MLP neurons of a small language model. Each row is named by its layer, matrix (down: output weights) and neuron, and shows model dimensions 202-297. Each number is 128 + 32 x the weight over its row's rms, rounded and kept within 0 to 255.
A block is one neuron, or neurons of one layer that tend to fire together. Before each block is what it responds to, as a language model described it from the Wikipedia text at the highest values.

Proper-name final pieces
L5.down289 [153 115  78 150 155 124 134 172 144 116 129 125 110 155 149 136 131 146  99 126 170 109 124 173 192 128 135  86 111 125 137 143 128 165 182 132 102 114 125 174 185 114 154 113 134  83  90 131 149 119 150 173  89 177 106  91 182  78  49 134  92 135 160 124 126 121 143  74 151 109 130 142 163 102  77 121 164  96  91 111 104 127 138 124 113  82 151 102 120  67  99 109 162  63  89 115]
L5.down730 [154  98  54 142 111 188  56 144  88 125 141  93 123 120 118 120  73 192 138 194 105 174 124 158 179 130 155 133 111 114 111 143 149 143  88 157  66 105 117 164 145 156  92 147 184  92 148 143  69 101 122 114  65 146 110 100  77 123 120 178 133 111 153  95 160 110 122  90 171  98 145 100 178 165 158  90 148 162  57  79 132 172 161  83 208 156 142 161 131 164 141 139 130  64 109 168]
L5.down1067 [ 97 102  69 160 127 100 124 170 147 115  39 138  86 104 154 124 126 135 131 141 114 120 177  99 120 144  89 152 100  96 102 166 105 157 139  79 109 137 118 167 154 107 171  45 175 164 132 144  82  82  98 116 109 101 109 157 122 152 137 124 156 106 168 109 150 138 139 114  71 102 125 152 118 156 121 130 134 137  97 114 117 162  97 137 121  93 150  82 115 132 107  84  97 100 115 144]
L5.down1093 [137 175 221 135 126 130 163 130 214  89 141 123 175  85 117 166 122 191  96 116 172  65 158  63 147 139 132 147 100 134 137 159 127 146 158  67 111 116 144 195 230 169 102 154 121 147  98  73 132  47 108 128 155 100 101 127 132 149 123  98  96 146  85 128 151 177  88 168 148 156  91 145 141  59 151 166 191 141 119  86 107  82 131 119 123 115 167 142 145  95 180 157  94 120 124 131]

Relative clause openers
L5.down79 [145 112 117 122 120  83 162 142 131 169 125 122 130  95 154 126 111 113 108 108 131 134  82 117 171 141 104 108  84 151 113 106 138 152 128 121 118  56 126 152 177 165  83 171 145  83 129  90 138 131 137 127 137  80 147  84 117 147 214 142 106 113 176 129 147 195 159 146 142 144  86  33 121 154 111 183 174 109 117 111 118  91  92 134 104 112 105  87 147 114 137 182 153 163 120 108]
L5.down590 [103 149 131 110  93 126 143 140 122 128 102 146 209 123 147 166 125 122 120 125 122  93 154 159 104 152 164 109 111 151 133 137 103  84  97 156  94 143 147 130 136 128 163 165 131 155  91 134 109 115 102 158 146 129 161 145 130 159 139 127 110 127 215 151  66 120 114 112 121 107 170 169 145 114  55 132 113 176 114  91  68 141  87 133 175  88 126 184 133 122 168 158  86  69 142 147]
L5.down879 [179 154 133 150 132  79  86  98 159  98 104 135 146 140 127 143 149 144  93  92 123 106 149 139 111 146 179 160 174 201 156  98 107 113 117 114 145  73  92  98 135 170 144 122 141 110 157 135 107 145 106 143 124 108 157  89  87 112 119 142 118 103 140 132 161  66  97 128 133 153 158 126 156 134  85 153 198 128 157 164 148  89 155 109 120 123 160  77 118 126 137 100 159 120 141 143]
L5.down937 [ 99 109 137 130 187 103  54 192 112 130  90 156 176  62 124 139 148 110 104 134  70 185 145 205 143 140 140  49 122 157 111 159 147  97 127 168 202  78 122 119 156 161 127 174 144 169 109 119 165 110 126  94 111 106 133 116 114 116 146 144 153  98 157 215 138 170 116 187 158 173  90  77 102 143 109 170 139 175  92 112  86  74 156  81 156 131 107 152 121 119 115 148 114 110 107 128]

End of proper names
L7.down28 [152 109 158 106 150 120 213 157 114 146  58 159 152  70 114 132 118 163 135 158  81 129 103 121 147 167 142 145  60 100  83  87 194 162 154 160  60 134 152 156  76 146  81 159 110 122 160 131 116  93 167 138 153  72  66 118 160 145 113 108  81  54 119 115 194 137 143 164  68 124  79 138 132 122 153  88 131  88 116  79 137 157 126 137 157 170 147 100 165 158  47 147 156 152 108 153]

Indefinite article and quantifiers
L7.down950 [ 84 164 156 162 101  80  80 185 129 133  74 144 133  88 189 158 107 144  86 130 113 105  64  99 138 114 128  96  54  85  98 114 149 103 137 113 122 105 170  87 157  95 201 115  96 153 155  87 171 111 174 167 166  88 132 117  70 162 178 134 113 101 123 109 107 100 136 111 133 127 134 138 143 141 107  98  67 110 175  92  73 181 123 117 149 130 157 105 147 144 125  92 130 116 131 152]

Comma after place names
L6.down234 [176 153 160 154 111 152  83 122 129 100 176 175 114 111 124 176 123 117 137  76 140 126 136 112 160 107 124  82 140 178 146 185 125 145 144 109 135 152 115 159 127 114 107 123 115 197 173 119 105 151 141 124  99 158 142 121 180 167  84 104 139 128 211 145 130 120  93 140 165 138 140 102 139 126  71 161 146 168 147 126 125  98  96 119  88 164 139 100 187 137 119 146   0  91  94 142]
L6.down357 [177 140 129 127 125  85 108 210 113 127 122  78 149  87  92 105 102 103  93 101 158  91 120 148  96 159 169 140 156 184 127  90  84  98 181  98 151  89 127 165 155 145 154  95 161  83 125  43 157 131 158 150 131 117  79  86 118 102 123 146  75  87 116 100 110 162 172 101  76 207 151 147  71 134 187 135 111 136 111 121 119 168 153 124 196 119 137 190 113 158 123 158 122 144 137  94]
L6.down546 [149 178 111 158 109 107 140 109 142 120 116 142 107 125 146 137 131 116  86 151 114  83 137  92 152  81 150 101 153 133  60 149  93  82  91 127 120 111 102 134 153 162  93 114 132 137  88 123 132 125 124 165  82 109 112 188 126  87 134  87  84  88 101 164 115 107 115 137 163 187 118 100 155 166 188 138 133 160 143 137 144 113 109 111 159 100 140 142 154 114 211 132 134 108 183 151]
L6.down991 [181  38 183 114 157 142 155 164 143 111  85  93 123 111 127 113 105 133 134 112 165 151  88 126 159  88 177 129 132 139 125 126 162 182  85 154 121 114 152  99 101 159 107 180 157 106 158 169 140 132  78 184 143  85  83 186 169 115  99 139  65 151 211  79 137 138 119  77 105 134 137  85 127 137  98 177  87 165 144 109 140 110 101  61 149 180 185 116 111 149 186 125 155 107 112 122]

Word-completing final pieces
L5.down364 [111 154 157 164 168 129 201 123 115  83 153  82 135  89 141 142 179 133 154 121  99 152 125 137 164 126 150 196 131  86 109 128 139 121 166 141 139 107 143 123 159 112 195  94 102 175 142  95 143 127 107 126  87 120 202 131 127 147 209 116  98 176 111 109 139 156 142 183 161 107 105 143 149 117 108  94 182 126 115 133 175 109 113 151 164 122 153 123 101 188  47 133  92 130 191 105]
L5.down837 [197 104 160 102 159 170 107 107 106 106 157  93  76  86  59 167 152  96 139 155 135 165 175 118 159 169 124 190  75 169 154 154 155 158 151 154 148 132 112 113 124 153 137 128  89  99 169 112 151  81 153 137 119 110 128 113 116  45 112 155 140 125 171 154 122 136 169  79 168 154 114 144 145 128 100 133  80 163  90 169 116 133 165 129 109 128 130 131 115 102 159  78 119  97 136 156]
L5.down1463 [ 97 115 102  97 153 144 154 130  86 125 159 134 165 199 175 129 132 109 162  86 136 154 121 138 138 161  85 110 121 153  95  91 123 149  49 156 100  82 134 133 184 108 154 158 163 160 102  93 120 138  77 145  99  45 115  82  52 151 140 158 173 108 138 181 154 145 146 117  49 125 184 121 167 153 126 145  97 131 131 188 136 161 124 146 140 134  46 166 133 138 161 147 141 201  97 155]
L5.down1508 [ 79  84 179 111 121 133 133 128 141  56 117 139 127 176 109 138 152 138 134 166 114  77 128 167  99 104  94 147 178 117 125  99 141 162 149 157 119 111  98 206 163 162 136 139  68 118  93 128  80 149 168 131 179 162 117  62  98 107 193 124 127 103 127 148 124 103 166 102 124 131 166 152 136  74 137 204 140 140 130 150 143 146 106 119 112  98 143 154 137  60 142 190  70 162  73 132]

Slot before a verb
L7.down319 [115 151 166 140 202 133  99 183 163 150  34 159 145  67 144 107 143 127 194 122 140  89 136 193 114 105 136 120 142 105 139  97 137 138  96 128 150  99 142 143 141  79 104 172 157 103 105 150 127 114 116 118 106  68 121 115 104 118 117  96 111 112 138 142 144 127 113 177  94 145 172 117 124 121  48 118 189 132 141 113  61 109 133 110 150 119 137 147 140  95 133  89 144 127 109 148]

Proper-name final pieces
L6.down28 [162 134 106 139 146 178 200 107 149 106 132 126  87 113 131 146 106 129 120 139  96 167 101 130 121 129 128 149  53 102  47 141 128 186 171 181 132 152 111  73 140 156 127 129 157 121 127 144 119 100  95  78 106 107 166  83 136 161 148 155  75 124  88 152  97 102 126 182 128 163 175 160  96  77 154 106  83 102 123 136 110 148  91 168 134 136 124 125 146 127  99 110  81 181 157 157]
L6.down85 [185 138  96 133 121  81  77 152 131  80 101  84 150  77 157  99 130 125 161 139 150 110 133 118 152 182 167  92 108 113 119  87 104  86 156 153 119 104  80  90 110 123 118  78 114 163 105 120 145 147 140  92 136 138 115 160  91 163 112 103  40  81 126 182 160 132  87 125 108 165 135 102 174  93 165 125  56 156 135 112 130 147  74 119 136 127 149 131 197 116 157  91 104 154 126 110]
L6.down309 [101  95  85  88 141 169 168 166 150  63 108 130 182 102 117 174  73  43 130 111 151  93 143 204  98 194 167 150 140 190  88 195 116 150 111 102 119  86 136 131 147 157 148 157 125 139  95  99 145  78 136 160 124 109 119 113 156 159 179  91 116 150 156  84  72 166 170  79 152 153 100 125 150  71 149  66 192 114 151 160 142 118 141 154 119 105 114 152 183 121  40 133  89  94  81  73]
L6.down337 [112  83 195 133 151  88 137 106 116 125  48  92 122  95 152 107 176 133 137 116 143 117 115 116 136 111  90  93 159  31 166 160 124 135 164 104 101 181 102 131 168 116 103 170 128 118 119 192  97 132 178 120 131  99 132 138 119 172 112 107 189 143 102 199 149 116 138 139  47 163 103 134  73 132 144 133  85 117  97 125 110 116 146 119 104 120 111 202  84 174 112  64 169 103  56 146]

Final digits of numbers
L5.down3 [104 136 139 148 145 141  92  94 167  91 139 105  89 136 130 165  75 126 158 133 145 116  88  57 125  75 115  57  93 180 147 145  77 147 113 110 127 157 103  86 118 131 129 128 113 100  98 130 109  78 129  65 167 119 101 113 130 152  94 176  71 127  96 192 135 152 140   4  86 145 113 137 147 111 136 164  84 113 116 146 135  44 121  88  93 137 114 133  90 158 144 121 142 108 111  98]
L5.down646 [104 151 219 146 153 126 136  67 144  98  91 110  87 119 139 125  84  81 116  92 104 123 144 123  94 190 138  68 105 137  44 151 109 143 144 169 187 164  94 141  92 116 127 111  93  91  71 121  85 115  69 141 100 142 145 131 141  89  77 192  99 131 143 113 130 145 163 132 180  91  84 153 102  46 113  78 189 103 127  97 167 150 129 126 124 123 150 101 119 109 144  73 164 118 104 117]
L5.down1028 [162 120 185 116 178 196 186 161 160 102 127 102 181  98 112 118 114 135 117  94 125 159 121 131 115 136 122 126 130 146 156 133 140  97 150 144  59 178 124 137 117  82 143 148 113 169 130 124 154 147 169 147 169 134 112 143 114 162 111 134 165 106  71 100 138 158  91 162 154 163  93 113 136 116  80 194  91 135 191 141  96 117 122  96 113 146 132 112 118  95 149 163  99 122 106 110]
L5.down1333 [138 126  80 109 132 149  79 163 141 197 105 101 162 146 149 164 155 193 157 110 133 108 137 123 106 122 170 145  88  75 103 124 198 137 126 124  85  83 156 102 109 165 136 157 129 132  96 153 124  99 112 140 174 105 142 109 168 129 125 187  78 171 106 133 100  78 178 128 124 141 187 166 108 152 149 190 111 165 157 132  97  79  89 219 138 129 119 128 160 128 135 137 199 154  84 143]

Mid-string fragment continuation
L5.down517 [199 115  75 162 133 127 124 113  87 118 170 128 125 135 166 155 100 128 108 128 117 131 129 177 126 114  96 153  98 134 126  87 126 105 155 129 178  95  76 127 171 155 124 111 195 131 167 106  85 154 134 149 106  93 144 159 159 120  92 161 171 134  63  94 131 120 149 180  55 104 144 142 106 125 165 197  91 100 146 143  97 135 170 124 101 163 166 126 117 110  88 117 120 127 107 130]
L5.down652 [164 126 106 158  60 131 100  79 105 103 191 126 140 109 135 155 134 167 149 169  80  90 143 147  97 183 137  39  59 119 111 102 161 163 178  60 100 139 114 182  41 147 129 157 173 115  76  82 118 142 128  96 141 141 149 125 151  86 141 158 173 156 126  51 106 134  99 104 103 152 135 108 124 141 144 111 156 182 155 138 123 106 144 100  93 154 140 148 111 153 108 194 197  70 128 109]
L5.down660 [138 119 121 114 121 102  92 133 143  56 119 130  95 131 144 182 135 127 165 104 164 133 137 119 118 159  98 113  78 137 156 150 103 115  60 168 160 139 174  50 126 143 148 123  93  69 124 119 166 129 148  99 124 120 201 132 163 157  84  93  98 189  51  89 172 128 144 109 186 119 100 102 118 112 104 153 153  57 131 120 180 120 117 160 152 120  65 124 143 148 122  60 161 154 154  93]
L5.down737 [ 98 125 144 134  65 110 152  96 125 125 171 122 115 163 106 141 111 163 154 166  90  98 150 146 124 173 116 123  62 153  70 180  73 141 123 142 166 136 137 167  87 137 112 145 170 106 152 161 143 150 118 112 101 152 103 154 171 136 107  78 182 114 165  86 150  77 133 160 140 156 171 131  82 120 104  81 101 116 161  67 138  93 125 141 123 115 171 149 131 170 147 156 145 189 169 164]

Quantity words before counted nouns
L5.down188 [130  97 101 141 137 164 179  82 156 139  75 118 138 101 114 115 116  80 106 124 115 151 113  95 126 167 128 168  86 163 138 143  99 193 157 115 120 135 110  89  55 110 129 111  97 103 120 122  72 112 202 167 105 142 134 142 181 138  99 150  81 115 158 188 168 123 146  84 132 130  96 159 146 107 140 152 163 129 138 112 177  99 142 134 136 102 149 152  85 161 116 146  96 134 109  79]
L5.down719 [ 65  73 153 111 158 114 149  93 151 105 105 117 115 100  95 138 189 109  98 161 144 145 137 104 140 134 181 123 146 108 111  68 141 130  93 110  81 119 147 117 135 191 124 106  91 142 168  91 143 145 117 120 142 146 211 100 121 104 116 170 132 158 119 161 191 159 143  85 142 134 150 139 117  84 145 124 166  85 144 170  99  48 115 147 118 112  90 127 175 131 152 138 106 126 190 172]
L5.down1039 [ 99 109 112 135 149  93 129 161 200  88 163 151  65 165 117  92 133 159  97 165 153 171 136 152 145 130 112  96 134  66  73 175 130 190 145 125 155 104 157 102  91 131 152 129 116 115 131 111 137 159 138 164 135 136 166 120 128 103 121 137 155  99 134 122 106  98 152 138 125 174 135 106 104 108 149 193 142 150 169 114 161 184 171  81 111  94  91 159  77 144 168 152 130  76 167 137]
L5.down1158 [181 138 194 121  68 113 140 133 217 124 109  96 150  69 173  58 132 121 122 154 113 160 141 111 154 119 111 164  80  97 143 187 159 211 157 153 143 137 103 100 100  87 100 117 144 146  76 110 144 137 123 138 145  85 126 117 134 163 127 118  62 127 113 113 196 185 117 113 186 122 154 139  96 128 143 110 142 135 135 192 136 138 156 114  70 187 132 115 153 137 103  65  95 158 136 159]

Final digits of large numbers
L6.down291 [172  85 175 176 141 131 125 112 148 137 144 135 101 126 124  96 150 134 116 120 135 139  93  98 160 115 119 165 142 112 192 110 104 168 157 139 108 170 116 133 117 139 131 115 136 163 109 179 124 114 117 137 119  61 128 147  65 183  89 128 149 100 123 108 100  67 145  61 106 132 129  97 147 116 116 110  89 119 141 118 150  85 158  96 129 139 113 153 150 170 127  85  93 113 130  70]
L6.down527 [147 116  92 159 131 121 134 124 123 137 192 124 158 114 149 166  85 155 131 161 154 174 158  78  91 167 114 133 120 169 120 106 205 205  76 133 162 152 119 154  98 100 150 137 153 182 153 144 111 118 142 109 124 128 107 119 116 127 159  98 189 130 113  79 154 103 178 112 179 126 113 132 142 119 148 107 172 115 200 129 207 149 121 124 105 159 105  96  72 142  54  84 159 191 109 140]
L6.down635 [ 95 171  65 127 191 157 130 141 107 138 163  97 148 131 119 153 114 102 166 106 128 106 104 117 126 188 133  97 110 158 140 128 115 136 133 140 140 134 139 132 175 136 146 130 145 145 139 157  78 170  88 144  82 125 126  69 162 138 141 170 156 148  78 114 114 133 134  57 128 109  73 121 205 191 117  92 104 125 121 100 139 109 154 186 211  99  95  99 204  40  91 137 150  73 172  96]
L6.down743 [134 107 134 127 146 119 180 122 111  62 237  89 102 117 102 135 194 153 105 124  94 104 175 137 186 142 130  62  81  79 122 111 113 138 175 126 129 139 104  83 140  90 125  98 124 142 148  79 124 168 116 111 165 117 112  95  99  80 147  98 151 123 143 109 143 118  96 136  87 171 189 107 111 112 122 169 167 176  98 136 172  84 109 159 112 156 115 157 164 129 146  91 137  99 143  85]

Place-name continuation points
L5.down240 [123 114 124 104 121 145 144 156 151  90  22 118  91 195 118  88 145 107 116 103 126 153 149 168 161 120 179 127 164 168 168 138 140 137  54  99 182 119 114 128 103 120  96  92  79 173 108 119 120 149 167  85 112 155  94  80 141 104 180 139 147  85 153 178 172 173 115 130 185 139  90 117 132 134 165 154 142 187 133 145 185 109 129 111 154  85 107 164 142  90 107  85 131 137 137 167]
L5.down727 [ 90 138 179 140 150 137 132 103  83 118 114 143 115 169  57 102 108  69 154 128 118 162 111 162 117 132 132 144 138 142 136 140 126 203  84  99 158 103 142 100 147 153 115 106 128 141 129 167 102 135  60 121 103  76 170 152 100 118 140 137 134 177 105 120  79 134 164  93 138 159 186 183 104  49 163 135 127 125 162 109 144 162 134 126 200 124 164 170 140 145 130 133 178 104 149 111]
L5.down799 [115  99 187 122 117 140 179 104 158 142  71 107  71 149  97 101 116 114 177 171 137 157 122  99  89 152 104 112  98 159 170 138 100  89 166 155 107 148 138 125 113 110 131  57 104 143 114 122 141 177 132 123  86  76  83 151  56 129 124 172 138  87 137 181 139  91 119 147 156 172 140 176 119 198 136 133  85 112  74 128 163 149  75  65 169 104  86 129 103 124 205  94  90 117 117 161]
L5.down1145 [121 210  96 139 115  74  92 139 115  66 100  93 135 173 143 139  95 179  91 152 128  98 158 124 149 133 117 127 133 130 148 168  71  97 107 159 149 154 100 148 145 153  72 137 150 158 135 150 174 129 155 124  78  55 123 137 138 143 126  67 113 148 145 168 139 166 160 175 159 132 140 107  78 140 123 170 119 186  95  91 172 135 136 120 155 126 116 149 140  60 231 158  82  72 178 154]

Place-name continuations
L7.down52 [159 117 135 129  70 111  80 113 119 126  98 135 171 175 212 147 135  84 148  95 121 171 170 135 159 141  82 144 208 145  94 179  85 127 107 109  64  83  49 163 152 137  87 162  85 173 108 125 167 133 140 136 142 130 126 152 167 144 130 141 125  79 106 135 165  92 147 128 171 134 186 157 125 139 157 139 137 190 104 104 118 141  84 143 164 151  99 124  71  61 129 127 119 178 134 145]

Digits inside numbers
L7.down841 [ 92 123 127 132 129 110 115 147 142 145 128 125 126 160 167  99 129 127 162 127 123 134 152 186 165  87 145 127 138  94 164 139  91 181 130 113  93 114 137  81  85 111 149  79 147 161 117 136 121 109 135 157 154 124 114 149 133 115 162 153  91  40 131 133 147  63 139 119 110 124 113 121 103 133  81 172 198 150  79 138 120 151 166 163  49 135  68 157 155  68 140  97 149 103 136 164]

Final piece of names
L6.down385 [136 106 167 158 172 138 134 200 134  82  82 149 105 140 105 150 114 162 113 124  86 164 148 165 129 127 126 143 123 154 135 127 130  96 134 146 127 129 174 149 170  72  80 146 138 159 119 124 204 120  86 195 130 126 166 147 109  97  72 143 176  93 143 146 120 169 103 165  73 122 121 156  95 100 158 114 122 126 124 123 173  71 167 181 104 154 120 107 174  94 123 116  61 113 119 104]
L6.down549 [143  79 137 100 127  98 100 127 136  87 142 145 109 129 123 128  93 166 125 123  90 127 118  92 133  97 103  99 160 141  94 147 109 156 111 104 154 136 184 188 168 178 127 129  80 144 139 129 127  88  89 146 117 124 107 113 137 117 126 143 125 117 132 155 124 171 152 114 135 143  99 125  99 137  89 204 137 176 100 126 172 116  97 107  85 104 152 147 129 103 140 208 150 123 137 141]
L6.down637 [103  62 118 161 163 133  68 171 128 116 123 125 116 162  64 141  87 115 134 139 119 126 159  82 184 129 136 154  73 129 165 179  95 139  98 137  62 139 152 215 119 115 135 105 158 136 136  80 221 118 153 128 139  74  59 171 127 129  99 128 152  55 137 158 119 133 204 109  23 142 138 148 164 129 149 165 129 179 116  88 123 121 104  91 167 193  97 144 173 140 151 102 141 148 108  97]
L6.down1082 [143  88 145 149 171 153 115 142 133 181  26 128 146  82 161 103 135 163 130 156 182 148 135 158 154  97 122 160 103 163 101 113 120 139 112 145 100 159 101  59 179  95  85 125 156 145 151 138 164 179 182 172 139  53 102 163 147 162 119 146 165 148 103 120 163 136 162 182  73 122 133 154 120 140 142 108 186  68 130 112 159 136  61 128 109 130 138 172 118 169 172 161 162 106 112 126]